Part of a small language model's weights.
Training: 204M tokens, 6238 steps.
MLP neurons of a small language model. Each row is named by its layer, matrix (gate and up: input weights) and neuron, and shows model dimensions 112-175. Each number is 128 + 32 x the weight over its row's rms, rounded and kept within 0 to 255. A neuron's up and down rows have the sign that makes its largest values positive.
After each neuron's rows, "fires after" lists the tokens most often just before its 100 highest values on Wikipedia text that the model never trained on. A number after a token or word is its count.

L8.gate235 [ 96  82 140 109 173 134 129 111  83 115 194 134 128 155 125  93 154  87  56  98 159 134 123 195  99 138 169 175 103 175 158 101 115 108 152 160  96 109 143 172 132 132 148 150 155 148 180 172  90 164 139 123 207 102 163 156 181 150 164  81 163  82 188 174]
L8.up235 [137 111 105  97 115 160 118 109 124 135 166 137  95 149 119 111 139 110 146 132 202 124 103 156 112 146 158 166  91 206  84  82 130 124 181 115 118 141 112 152 131 155 167 188 130 159 125 160 148 108 125 154 139 169 164  83 159 152 137 111 142 148 156 188]
fires after: "\n\n" 66, "\n" 30

L11.gate464 [170 122 108 146 205 161 155 136 113 132 165 116 131 173 158 154 135 148 120 161 158  80 183 122 143  73 155 134 133 116 152 102 125 115 131  98 117 104 174 132 164 162 125  97 119  88 159 178 151 115 103 146 183  73 127 169 128 189 128 180 108  45 155 174]
L11.up464 [139 154 120 140 136 137 142 117 119 140 209 104 136 162  83  69  61 110 164  96 148 138 136 170  94 117 155 172 148 127 147 121 144 118 108  96 136 161 143 148 120 128 139  97  89 164 188 188  94 151 103 184 125 127 141  83  92 129 177 160 126 158 131 116]
fires after: " on" 32, "On" 8, " the" 8, " –" 5, ":" 5, " Can" 4

L4.gate438 [181 102 150 148 197  92 116 118 145 105 154 109 138 176 183 145  99  80  90 127  78 132 170  94 175 136 129 167 115 139 148 152 120  81 143  90  73 167  88 147 106 153 122 104 110  91  86 124 108 165 152 165 132 129 183 146 142 176 131 132  79 171 194 165]
L4.up438 [106 167  88 122 157  69 129  95 160  85 138 149 132  93 181  90 148 163 150 197 103 139 147 103 151 134  77 131 150 163 145 191 112 105 166  88 150 133 157 145 175  84 151 131 103 142 121  67 185 160 157 111 118 100 100 139 148 136 134  90 104 150 141 148]
fires after: " the" 41, "=" 8, " a" 8, " its" 5, " The" 4

L6.gate266 [119 134 104 114 128  82  65 116 104  90 141 193 132 161 181 126 161 125 116 211 112  94  55 168 148 138 147  87  72 151 138 113 112  77  97 119 146 110 145 106 126 125 137 128 115 166 125 206 137 180  61 128 138 110 136 136 143 160 176 108 131 125 187 124]
L6.up266 [ 89 162 117 141 142 159 136 102  97 151 111 101 128 164 110 172 144  71  78 145 161  92  65 121 149 106 149 120 108  83 107  88 120  91 144 175  74 119  85  85 146 126 104 115  96 109  60 126 143 169 175 111 155 136 176  93 112 135 177 116 132 109 115 139]
fires after: "\n\n" 63

L12.gate130 [128 120  73 130 131  73 144 135  99 137 121 129  37 142 184 180 160 136 161 123 186 119 173 118 135 129 121 122 138  78 123 109 106 156  52 152 123 164 128 146 151 130 163 104 145  85 184  69 164 133  83 156 139 168 175 153 159 135 132 110 143 146 149 124]
L12.up130 [115 174  98 120 137 195 104 150 218 106  86 194 140 129 148 155  84 122  75 119 139 125 138 150  85  92 121 105 155  91 139 109 164 126 123 169 139 140 101 134 147 107 138 108  91  88  55 118 140 132 132 112 116 204 139 187 137 107 105 133  99 111 169 211]
fires after: "." 47, " ." 7, "," 6

L8.gate462 [170 167 211 145 173 111 142  80  98 104  86 175 120 162 127 134  95 124 125 176  96  91 133 141  92 205 154 119 143 169 148 194  68 141 159  82 170 187  89 164 105 109 107 105 121  77 101 137 149 133 137 102 121 109 122 125 147  38 128 119  82 132  65 140]
L8.up462 [132 195 167 118 118 187 156 122 169 105 120  55  99 131 124 186 146 191 187 154 128  45 182 126 135 152 145 103 185 140 178 125  82 141 141 154 170 164 143 111 107 156 128 150 149 126 182 102 139 221 110 125 123 109 158 128 123  95 125  87  95 137 152 130]
fires after: " |" 88, "\"" 5

L4.gate468 [144 141  77  72 119 145 106 117  88 136 125 126  92 176 155 126 141  82  56 134 146 127 103 153  88 132 117 174 113 102 113 143  96 113  84 118 110 186 175 134 161  89 122  87  96  86 148 175 144  97 116  87 104 160 120 152 120  86 165 116 150 140 201 137]
L4.up468 [ 95 136 154 131 136 156  89 102  77  94 141 131 194 167 141 172 135 186 169 129 129 114 141 139  99 172 131 130 101 118 136 145 148  82 113 180 120 164 121 103 124  73 106 112 114 103 108 120 216 163 106  90 183 186 112  88 167 152 194  80 152 162 154 102]
fires after: " (" 28, "\n\n" 19, "=" 10, " \"" 10, "-" 9

L4.gate198 [114 100  96 124  97 190 139 155 136 168 154 119 108 113 177 109 114 121  69 181 107 173 139 115  90 145 150 164 143 129 120 103 155 183 120 134 120 118  60 133  86 101 140 117 139  87 139 133 148 102 113 163 137  97  97 141 114 172 165  54 122 146 149 163]
L4.up198 [106 104 204 117 183 183 116 151  88 146 140 120  47  95  64 113 211 113 119 113 164 121 152 134 145 165 121 157 125 117 106 128 114  94 103 140 101 109 132 162  76  65  48 124 185 186 135 124 102 134 121 166 124 141 171 111  90 159 132 144 154 132 145  94]
fires after: "=" 56

L11.gate476 [131  78  92 128 131 110 104  82 109 105 121  81  77  67 143 103 119 132 181 135  99 133 153 145 108 158  95 170 100  94 177 127 111 107 106 107 107 127 160 154 156 145 139  65 149 166  96 125 117  79 139 136 153 114 107  95 104 107 173 142 138  99  63 190]
L11.up476 [176 132 125 105 124 140 172  97 171  74 144 123 184 163 110 146 130 159 121 130 163 108 106 140 124 116 160 182 120  83 161 142 113 108 189 134 124 175 108 114 146  97  88 101 151 119 117 180 140 111 133 145 149  81 127 121 114 156 167  99 128  91  75 142]
fires after: "-" 67, " |" 18, "|" 15

L4.gate270 [107 116 119 127 149 108  59 138 131 123 108 176 181 103 104 118 155 150 135 148 147  76 149  82  89 152 133 198 172  81 118 114  76 102 121 179  96 133 134 141 162  77 143 133 119 117 100 139  89 141 106 154  96 185 158 119 118 126 131 108 101 115 168 137]
L4.up270 [122  83  82 110 180 177  76  91 177 134 174 115 142 141 151  82 121 121 136 118 126 170 150 119 107 171 161 151 137  63 115 106 104 100 185 131 108 167 120 145 129  82 161 137 116 106 111 175 126 186 111 128  86 128 159 129 104  88 150 144 174  72 124 146]
fires after: " |" 24, "," 11, "|" 8, ":" 8, " as" 5, " by" 5

L4.gate456 [ 91 115 133 147 109 127 143  91 128 150  90 124  58 174  64 132 118 136  93 106 124 109 128 133  34 138 124 139 148 157 115 162 133  80 110 136 112 131 119 113 138 123 222 194 137 107 135 130 118  97 173  88  81 164 182 166 129  90 217 111 116 151 158 125]
L4.up456 [159 155 133  95  95 122 132 170 150 135 129 113 160 105 143 143  77 146 168  83 154 138 162 193  73 170 140 153 186 114 168 123 165 103 162 101 107 162 127 103 177 115 184 102 156 136 116  99 133 123 173 123  98  99 151 134 138  83 150  81 155 174 209 156]
fires after: "19" 20, " 18" 19, "18" 11, " 184" 8, " |" 7

L5.gate418 [150 190  98 147 103 116  88 113  86 123 112 199 162 121 144  83 166 111 117 119 115 152  38 106 117 120  94  96 105 143 110 108  82  65 114 150 148  98  99  92  68 115  76 146 117 121 108 159 161 136 111  91 148 109 116  82 124 184 134 123 180 112 134  89]
L5.up418 [124 127 115 139 125 149 117 133 125  84 177 194 220 163 113 123 134 134 131 153 127 129  78  90 163  97 145  94 139 196 106 128 150 125 127 193 172 106 114 144 112 136 136 106 143 149  58 190 155 152 112  80 140 122  92 172  85 110 139 113 127  88  92  89]
fires after: "\n\n" 100

L3.gate211 [110 146 135  82 133 131 159  80 175 151 131 128 109  96 117 165 149 185 111 113 123 118 131 116 134  80 109 150 134 119 156 193 102 117 158 113  61 119 136  60 134 115 132 152 121  99 138 173  96 187 135  86 134 102 136 175 162 145 103 128 158 179 139 123]
L3.up211 [115  85 127 172 167  98 181 151 189 141 151 147 144  84 115  72 133 113 107 108 121 115 129 150 185 127 145  92 167 107 160 156 166 114 113  93 111 124  75 126 157 188 146 139 170 112 166 160 149 149 133 120 131 130 159 164 121 140 122  60 182 136 176 108]
fires after: " |" 22, " Preceded" 11, " Ni" 11, " Succeeded" 8, "-" 6, " (" 6

L3.gate389 [ 83 141 127 159 106 116 191 147 129 132 143 131 163 127 153 101 150 124  82 186  94 154  83  56 114  87 146 150 153 136  82 107 123  84 135 137 105 162  92 161  71 114 170 100 156 129 154 182 198 175 123 115 184 114 134  83 167 164  91 112  78  44 136 102]
L3.up389 [168 112 166 141 126 108 168 145 119 162 137 116 152 146 140  94 158  85 110 176  89 140  82  96  83  89 114 116 154 143 112 118  94  90 124 156  69 137  70 169 133 132 132  94 157 154 152 141 206 162 150 128 166 110 106  34 136 146  99 144  95  86 169  81]
fires after: "\n\n" 57, " Genre" 5, "=" 5, " can" 4, " used" 4, " the" 4

L5.gate494 [112 101  91 123  95 138  81 133 200 126 129 164 148 202 117 187 164 133 159 129 190  99 168 153 139  80  79 165 121 164  54 130 126 153  95 130 143 149 190 130  75  91  89 146 139 101 121 117  92  96 140 188 164 155 166 127 166 125  95 100 104 119 130 131]
L5.up494 [ 99 135 170 178 145 133  68 188 160 122 159 149 143 156  98 143 141 134  87  95 120 130 148 169 116 161 135 185 164 171  92 161 125 188  89 141  78 131 137  91 148 124 115 138 132 123 129 138 120 193 110 120 142 167 115 147  99  94 185 143 128 196 157  91]
fires after: " (" 43, "." 15, " \"" 8, " ." 7, "\n\n" 5

L6.gate270 [149 181 132 162 123 100 127 158  81 158 110 151  82 150 136 126 114 167  63 171 141  92  91 179  77 166 182 112 140  85 104 149 142 109 103 150 134 117 151 137  80 108 175 164 124 152 142 103 145 204 117 165 172 139 167 129 142 142 115 124 119  75 133 114]
L6.up270 [117 191  90 165 140 102 136 123  92 154  98 152  73 125  93  68 119 130 111 134 167  92 113 138 120 167 168 141 112 157 132 141 162  94 127 122  96  93 102 166  65 107 178 175 114 134  89 114 188 203 158 141 117 149 200 144 136 105 103 122 140 106 134 117]
fires after: "\n\n" 75, "2015" 4

L4.gate385 [143 164 117 129 181 122  73 150 117 161 129 103 104 155 119 112 152 139 159 130 135  79 176 166 148  62 112 132 116 113 173 190 137  77  92 102 134 128 165 132 112 123 122 176 134 152 113  87  70 111 135 104 148 133 152 137 140  87 130  94  68 160 159 154]
L4.up385 [153 108 127 123 162 161 130 163 116 133 137 100 148 164 154 113 147 169 129 141  79 130 149 119 173 114 121 110 124 122 180 216  74 158 116 106  90 219 135  99 101 138 116 131 185 142  87  78  89 110  98 118  84  78 117 194 139 111 126 155  87 141 137 210]
fires after: " the" 29, " The" 8, " its" 7, "s" 6, "His" 4, "The" 4

L5.gate303 [154  69 101  57 110 200 126 118 143 102  78 137  99 149 166 160 125 103 101 122 179 152  55  94  77 102 157 144 155 101 193 167 161  67 159 162  86  92 133 145 124 133 127 104 117 151 118 147 164 155  76 170 105  68 151  77 119 143 190 123 185 116 128 134]
L5.up303 [187 142 172 121 104 167 120 139 119 131  88 181  87 146  90 190 102 127  74 167 175 138  71 113  44 133  72 144 135 109 147 188 113 113 169 128  99  87 144 171 116 138 111 126 109 155  88 125  98 166 103  79 122 130 171 111 135 141 123 177 153  67 145 115]
fires after: "|" 97

L2.gate505 [143  80 154  91 172 137 151  64 136 130 115 125 128 102 137 176 102 142 153 119 129 185 145 183 126 140 135 103 185 111 179 122 123 108 181 115 181 170 110 164 155 138 107 106 121 163 121 165 149 166 139 129 158 123 105 126 155 108 135 122 127 155 135 163]
L2.up505 [120 135  95  80 102 139 140 111 136 108  88 174 108 107 168 152 139 100 141  92 126 172  90 157 144 124  91  92 127 140 121 121 154 134 168  79 181 154 129 121  80 166 125 120 146  70 104 144 110 136 164 104 117 149  86 148  99 149 146 111 161 158 172 138]
fires after: "-" 20, "\n" 12, "^" 9, " |" 8, " Leg" 5, " Him" 5

L2.gate257 [162 165 154  27 166 116 149 126 180 137 154  93 114 144 102 181 201 112  97  99 145 148 140 161 149  75  87  77 112 148 122 155 117 109 109  79 144 127  51 139 127  90 131 132 119  51 156  87  91 113 146 166 104 168  67  73 137 119 146 147  97 136 140 168]
L2.up257 [160  87  94 133  90 161 201 137 160 123 133 125 147  73 125 134 147 140 113 115 149 154 119 134 164 157 130 116 173 107 126 104 175  99 121  78  88  88 105  84 114 164 147  61 102  99 115 137 115 167 165  80 100 197 119 127 166 208  73  96 111 133 166 100]
fires after: "-" 26, " |" 25, "=" 23

L12.gate24 [160 134 141 119  77 139 158 146 127 135  62 149 114 159 105  79  92 169  67  94 190  68 146 100 120 153 112 146 101 100 148 119 158 131  70  99 114 165  59 102 137  90 129 110 167 103 148 204  84 163 166 100 133 134 111 116  77 110 144  57 111 109 115 182]
L12.up24 [129  86 127  69 133 123 148  92 172 136 135  98 178 119 130 118  97 142 133 151  96 129  71  95 166 130 131 148 142 145  80 121 173 116 131 116 166 141 171 109 110 157  79 144 211 182 134 134 133 174 135  77 116 152 155 112  82 104 103 132 132 105 136 129]
fires after: " on" 28, "," 9, " (" 9, "On" 7, ":" 7, " in" 5

L3.gate338 [150 150 102 104 117  82 131 100 107 126  69 128 122 126  88 152 171 153 110 142  87 149 112 173 196 135 148  87 114 169 142 124 190 141 121  98 121 141 133 141 131  90 135 101 130 148 124 102  80 117 134  88 172 196 112 104 112 102 154 115 151 192 183 173]
L3.up338 [152  95 147 113  94 127 107 101  77 145 126 104  77 134  95 162 140 100 106 138 156 124 176  73 160 156 162 110 207 119 166 130 122 183 140 147 133 102  93  98 117 165  97  45 110 130 153 157 146 144 112 143 140 136  72  38 150 196 195  95 141 191 182 155]
fires after: "." 53, "|" 8, " |" 8, "," 4

L8.gate306 [177 209  83 168 100 126 142 125 146 154 133  83 141 147 179 203 131 146 114 180 104 102 118 102 133 147 144 136 166 113 116  88 132 147 114  73 150  84 109  96  82 139 129  82 141  96 146 190  83 157 140 141 152 156 146 146  89 189 117 137 138  89 122  98]
L8.up306 [145 153  86 139  83 180 169 140 152 190 149 138 100 119 166 168 129 174 117 123 127 157  69 124 120 113 125 168 138 113 154 137  91 166 143 120  91 140 123  97 136  88 109 136 122 167 119  81 152  99 148 189 138  96 189 145 135 143  81 130  96 102 129  77]
fires after: "2" 20, " m" 11, " in" 8, " at" 5, " years" 4, " L" 4

L4.gate71 [187 133 144 201 118 138  90 148 121 120  88 117 117 185 100 164 100  97  63 134 115 109 109 124  44 149 148 156 121 139 108 182 143 130 111 191 112 103 121 120 128 112 109  81 155  97 157 121 132  88 137 138 125 151 173  72 161 115 166  87 103 123 163 129]
L4.up71 [ 94 108 140 179  87 151  99 131 148 109 123 117 147 190  26 164  98  73  65  89 159  98 129 124  62 118 106 150 173 153  95 163 151  90 114 173  75  79 102 113 139  95 100  92 123 109 131 128 190 158 155 160 197 123 168 130 158 123 157 164 153 119 196 148]
fires after: "|" 21, "-" 13, "\n\n" 13, " =" 12, "." 12, "\n" 5

L8.gate488 [ 70 121  37 177  98  81  92 120 141  99 116 142 167 134 124  97 181 104 107 110 138  99 147  92  88 151 145 164 113 134 116 116 115 106 112 100  83 128 163 134 131  69 210 151 191  43 140 143 136 146 164 123 108 135 140 130 137 115 155 191 135 206  89 140]
L8.up488 [136 126  99 138 163 100  90 155 198  80 111 142 134 147 182 121  84  77  95 158  75 169 158 121 104 126 124 178  98  86 148 111  93 157 142 132 120  98 114 135 152 124 165 173 140  87 131 135 119 114 158  82 155 134 182 129 154 145  95 115 100 135  86 189]
fires after: " |" 25, " (" 17, "." 11, "," 9, " ." 8

L4.gate207 [ 86 174 128 179 117  65 111 126 142 134 187 140 209 154 100 156 192 177 124 167 103  67 131 146 142 159 112 101 142 212 113 127  82  78 110 161 131 167 111 168 121 128 169 119 139 140 128 106 111 129 122 117  63 114 144 133 134 120 127 113 167  96 152 138]
L4.up207 [114 155 143 180 131 138 119  57 141 129 144 123 124 130 143 133 118 115 116  96 129 159 180 140  99  94  76 112 192 155 150 132 134  94  24 101  91 134 102 160 169 122  86 131  86  86 136 130 148 114 153 102 121 125 145  80 111 123 124 113 148 126 136 102]
fires after: " the" 28, "|" 19, "-" 18, " (" 9

L4.gate10 [ 97  92 143  67 136  99 122 181 117  83  70 191 104 163  81  80 132 173  81 124 158 107 141 109 150 162 105 100 196 124 152 166 121  93 112 164 100 159 191 128 143 108 143 155 106 169  66 140  98 108  77  71 126 143 200 131 124 114 165 146 135 107 125 177]
L4.up10 [167 135 134 102 140 144  71 132 152  94 150 170 130 178 120 111 205 162 127 100 160 157 116  84 150 146  62  61 155 160 191 173 118 110 138 207 145 135 125 113  82 105 136 134 133 170  99 141 103 169 124  93 128 141 183 153 147 176 138 110 123  68 136 111]
fires after: "|" 53, "-" 8, " Ky" 4

L11.gate292 [157 141 119  85 106  87 153 118 116 112 163 107 137 120 155 144 128 182 122 100 132 160 154  95 131 191 156 132 142  72 138 133 104 162 122 161 127 146  85 109  65 118 112 172 166 101  77 126 126 151 168  99 151 134 136 136  74 182  62  75 171 102  90 171]
L11.up292 [215  90 130 112 104 130  57 125 148 163 114 198  99 109 121 168 148  67 120 124  56 121 120 113 144 158  56 107  99  81 102 171 187 168 113 154 119 141 119 112 154 125 117 116  54  45 134 166  99 108 110 145 146  98 153 123 173 144 160 127  58  63  90  85]
fires after: " in" 42, " New" 5, " of" 4, "2" 4, "," 4

L8.gate133 [114 127 120 135 151 150 115 155 106 152 144 146 127 169 121 121 127 133  44 140 116 153 183 128 120 198  63 121 115 129 178 154 127 155 108 158 152  97 130 134  35 117 143 102 147 106  66 161 130  96 153 111 143  94 111 127 145  89 143 166  69 136 119 113]
L8.up133 [104 117 113  96 123 116 107 135 111 129 158 117 127 128  72 153 118 154  86  74 160 126 167 139 129 139 138  92 134  93 190 199 134 121 199 103 168 109 139 135 156 125 124  83 159 119  88 168 132 124 153 158 149 121 167 152 123 102 182 142 132  99 147 102]
fires after: " |" 29, "|" 15, "c" 5, "anc" 4, "ied" 4

L4.gate140 [103 123 128 130 146 114  95 138 160 137 153  68 148 112  95 126 121 155 168 158 146 128  70 177 128 144 101 176 116 160  89 139 147 111 146 134 135 161 127 118 111 125 134 200 156 127 121  84  98 130  98  61 107 207 154 135 188 123 153  99 131 127 122 148]
L4.up140 [125 175 144 167 132 141 130 127 122 145  94 126 156 156 124 172 184 106 147 134 123  97 106 136 119 140  56 134  92 156 178 152 105 137 161 110 154 146 152 105 102 150 117  65 117 103  92 142 122 150  94   0 116 124 100 143 168 170 129 188 103 141 157 151]
fires after: " the" 44, " The" 9, " its" 6, " their" 4

L4.gate380 [111 117 111 149 122  58 135 176 146 130 123 143 111  82 127 128 212 162 138 147 106 154 146 152 138 101  84 122 109 120  75 135 138 132  44  69 131 135 149  98 129 125 132 125 119 196 163 136 123 131 106  99 103  76 140 151 109 191 123 113  93 108 122 113]
L4.up380 [146  83 136 156 115  62 135 143 123 113 131 137 160  94 118 130 148 132 143 142  95 226 138 159 114 129  97 123 155 138 151 131 112 103 108  69 124 128 147  99 132 146 151 156 161 135 129 110  84 105 125 149 116 155 131 156 150  72 106 128 111 112 123 127]
fires after: " the" 54, " a" 9, " The" 6

L3.gate307 [168 183 129  87 133 184 134 120 168 153  98 123 129 212 101 123 168  92 133 102 134 171 108 189 113 100 127 163 165 105 147 132 148 102 129  51 159 136 177 112 163  81 135 160  75  88 133 103 121 131 147 179 161 100 150 133 208 144 146 108 134 120 131  98]
L3.up307 [156 111  89 134 141 166  96 114 126 127 137 177 120 128 118  98 136  79  98  92  87 190 123 131 119 117 135  99 101 117 148 165 111 121  95 108  96 114 125 155 178  51 105  95 124 123  96 141 131  96 133 116  96  88 119 114 133 137 151  68 115 103 175  71]
fires after: "  " 39, "." 23, "\n\n" 17, "|" 5, "=" 5

L6.gate19 [162 119 157 143 133 169 187 137 184 123 126 140 132 118 124 128  96  85  86 118 125 170 123 133 100 115 169 157 100 140 183 129 166 112 120 113 109 165 139 153 154  70 101 152 126 125 150 123 135 135 179 111 167  79 122 154 109 122  91 104 151  97 160 227]
L6.up19 [130  72 141 142 131 115 116 165 120  55 103 162 124 160 128 133  87 135  95 104 139 123 170 103  93 161 153 192 162  77 150 161 120 126  29 128 110 148 140 161 110 139  63 168 116 168 136 127 142 160 161 111 144  98 143 154 168 157 164 101 172 110 119 121]
fires after: "=" 40, " was" 15, " is" 6, " and" 4

L3.gate319 [ 90 136 130 101 128 136 103 163 135 112 131 135 112 122 134 108 147 147  67 101 139 145 179 147 143 111 107 119  86  82 169  99 116 181 145  90 125 130 156 106 143 135 124 123 168 105 111 140 159 133 141 122 162 108 127  85 106 138 134 149  82 114 131 144]
L3.up319 [ 70 187  91 112  78 168 105 116 190 115 141 154  95 125 101 165 118 138 143 151 129  85 113 115 143 166 114 106 145 123 189  58  78 140  74 123  96 144 141 123  41 103 123 126  76  42  58 133 153 127 165 116 112 135 157 133 123 144  74  88  97  84 100 147]
fires after: "." 29, "," 19, "\n\n" 10, "\n" 5, "s" 5

L6.gate479 [103 167 166 173 134 194 111  37 122 102 126 194 130 144 126 153 160 149 121 119 104  93 128 136 102 106 157 163 123  60 141 157  62 131 142 128 145 166 142 117 120 178 136  63 180 137 101 155  56 144 125 127  89 115  69 118 184 101  93 109 153 129 155 126]
L6.up479 [119 167 136 153 131 107 106 167 107  94 114 114 143 148 145 105 158 155 183 156 168 176 118 151 133 177  83 156 147 119 193 165 137 133 174 186 129 181 142 106 146 152 105  59 141 153 120 158 107 134 126  88 145 147  86 192 182 133  74 100 114 169 147 120]
fires after: ":" 22, ";" 15, " |" 13, "/" 12, " and" 6, " D" 4

L6.gate407 [116 122 132 153  90 134 104 104  82  95 141 152 159 162 102 129 148 112 152  73 136 120  84 141  57 149 118 181  94  96 134 190 102 156 112  76 150 191 166 110 147 132 112 117 110 107 144 129 174  77 198  61  73 135 135 114 133 161 173 174 120 117 134 106]
L6.up407 [127 145 100  75 142 130 104 160  93 112 157 172 179 176 127  98 119 124  91  84 199 184 111 169  81 153  66 105 141 108 131 165 110 131 135 132 159 139 148 105 139  99 108 109 104 101 163 177 125  56 112 136  47 164 164 138 143 155 177 167 147 115 141  87]
fires after: " |" 24, "|" 21, "ing" 5

L4.gate153 [156  58 100 127 107 147 147 133 218 112 159 130  96 161 171 130 142 110  73  72 125 115 144 147  76 137 156 133  92 132 126 162  83 149 118  97 162 169 141 135 143  90 121 112 130 164 123  76 182 140 140 155 118 121 134  96 189 183 172 105 130 116 140 134]
L4.up153 [103 117  85  94 139 150 134 175 170 166 121 143 169 130 122 171 126 167 107 147 114 184 113 166  98 159 129 147 152 169 128 160 141 132 153 145 185 138 107 137 141 162 172 132 106 107 134 162  85 133 130 151 121 121 113 119 122  94  53 126  94 115 167 125]
fires after: "=" 89, "." 9

L11.gate374 [192 120  95  83  75 156 147 114 103 110 145 100 131 149 111  76 105 114 143 137 216  93 162  89  89  88 140 173 105 155 129 146 117 120 116 152 131 114 117 118 132 105  96 142 128 129 187 127 146 147 157 128 154 155 135  92  69 157 141 167 103 106  94 177]
L11.up374 [189 164 118  87 118 144 111 163 169 148  96 115 175 134 109 141 125  76  73  71  85 149 197 102  91 132 156 152 127 163 112 122 143 161 148  46 135 120 135 119 100 133 110 104 129  96 166 130  98 112  94 128 137 107 131 140 116 138 183 107 172 102 133 174]
fires after: " on" 23, "|" 16, " |" 11, "On" 10, ":" 6, " –" 4

L5.gate188 [153 158  62 173 133 128 172 142 113 112 148 158  67 122 146 153 125 148  91 188 144 151 110 112 110  76 160 105 165 163 102 121 100  89 105 142 126 109 111 115  99 124 149 167 112 134 194 150 133 134  88  88  99 142 153 150 181 164 176  90 187  54 121 161]
L5.up188 [152 167  66 176 140 124 119 184 109 116 154 129  84  91 148 131  78 189 113 140 195 125 128  52 102  75 132  93 158 121 131 103  43 114 114 171 121 105 111 114  83 144 159  98  63 160 153 132 148 151  95  86 142 151 163 138 141 151 194  98 157  67 119 166]
fires after: "\n\n" 62, "°" 12, " Republican" 6, " fle" 5, " Labor" 4, " Battle" 4

L4.gate82 [ 54 133  95  55 105 159 110  59  90 101 128 179 137 201 113 159 123 202 134 120 104  95 103  90 125 183 102 127 162 110 167 126 106 141  91 138 140 153 172 138 113 177 170 131 118 129 141 122 128 137 200 154 115 207 142 150 145 148 155 153 133 123 152 165]
L4.up82 [ 48 138  92  96 114 155 141  50  94 127 171 130 151 194 143 152 172 206  98 109 101  92 104 122 105 149 118 115 190 166 100 123  92 121 143 135 180 130 174 138 146 135 132 118 132 124 160 139 127 145 187 104 108 169 181  93 113 141 147 131 137 139 133 118]
fires after: "|" 46, " (" 14, " |" 7, "D" 5

L4.gate249 [139 121 106 143 118 203 103 121 104 123 111 152  89 144 107 136 211 116  54  98 158 138 123 131 127 168 166 149  69 139 102  86 140 149  80 134  70 138 159  97 158  83  81  94 115 149 131 109 139 196 154 104  80 126  38 166 102 168 155  93 151 145 124 165]
L4.up249 [ 78 124 111 118 118 182 152  97  65 135 122 130 105  83  69 130 149 187  79 107 191 147  90 126 123 189 185 123 124 118 127 116 207 142 159 135 146 151 144 110 164  65  80 117 136 164 186 127 141 186 112 104  70 114  62 114  78 126 145  62 138 197 105 122]
fires after: "-" 32, " (" 22, "\n\n" 17, " \"" 7, "\n" 7, "/" 4

L5.gate217 [115  92 154 156 184  59 122 164 138 113 166 106 172 115 135  48 224 116 129 109 171  79 144 128 154  82  71 142 143 125 157 163 148 139 129 110 172 146 125 112 131 122 109 158 176 109 201 102 140 122 175 181 130 105 155 120 130 124 103 187 122 118 133 178]
L5.up217 [123 135 129 127  82  89 120 137 173 129 208 146 114  65 160  73 160 195 130  65 122 139  84 132 142 126 124 145 124 160 117 124 171 123 162 155  75 162  78  53 109 127 135 119 157 158 168  95 166 101  64  94 209 143 103  72 117 127 100  80 109 120 106 138]
fires after: " |" 75, "|" 13

L3.gate398 [ 96  91  89 123 157 136  62 143 146 163 179 114 131 184  68 124  95  92  19 104 119 196 156 126 182 134 108 170  94 160 101  86 145 150  97  94  40  82 138 122 109  81 145 150 181 132  91 156 127 193 118 159 154 104  91 138 109 185 124  96  87 150 110 132]
L3.up398 [ 74 133  70 109 122 149  86 108  94 156 166 169  73 140 112 117 117  88 114 136 155 208 132 101 189 153  90 151  97 160 132 107 136 155  54 129  53 117 138  99 158  65 139 131 163 143  95 159 142 191 164 143 148 118  97 129  77 117 178  73 138 129 111 110]
fires after: " \"" 31, "=" 12, "\n\n" 12, "." 7, "\n" 5, " (" 5

L11.gate248 [114 165  87  48  64 100 135  83  57 137 127 143 121 117 146  85 114 159 178 108  52 162 123 159 103 136 128 130 139 135 150 124 141 116 130  97  83 111 169 133 123 140  79  84 166  95 139 177 126 140 106  87 133 154 100  77 132 125 112 111 108 120 178 150]
L11.up248 [119 151 111  85 123 151 155 147 112  58 150 145 184  71 131 174  75 207 139  86 120  76  89 145 147 132  69 151 148 138 151 101 114 119 138  68 174 165 162 116 107 163 120 127 127 101 157 117 144 126 145 130 144  89 161 110 153  93 135 107 134 130 161  97]
fires after: " |" 66, "." 21

L3.gate83 [127 127 164 164  96 186 141 144 108  89  78 138 102 129 111  63 111 150 100 163 143 126 124  88 125 189 124 177  83 154 143 135  61 144 124 147  61 148 144 189 178 140 160 144 137  99 101 118 158 148 120 144 107 118 179 144 115 150 137 133  80 137 121 124]
L3.up83 [136 133 113 139 112 175 107 108 114  90 112 118 134 199 106 110  71 124 143 146 132 149  91  61  94 173 100 145 150 193 151 115  98 134 130 144  58 159 163 159 128 144 174 170 113 116 142 124 133 134 163 147  80 142 196 138 122 130 118 130  89 147 131 132]
fires after: "|" 30, "=" 17, " |" 8, " •" 6, " in" 6, " most" 4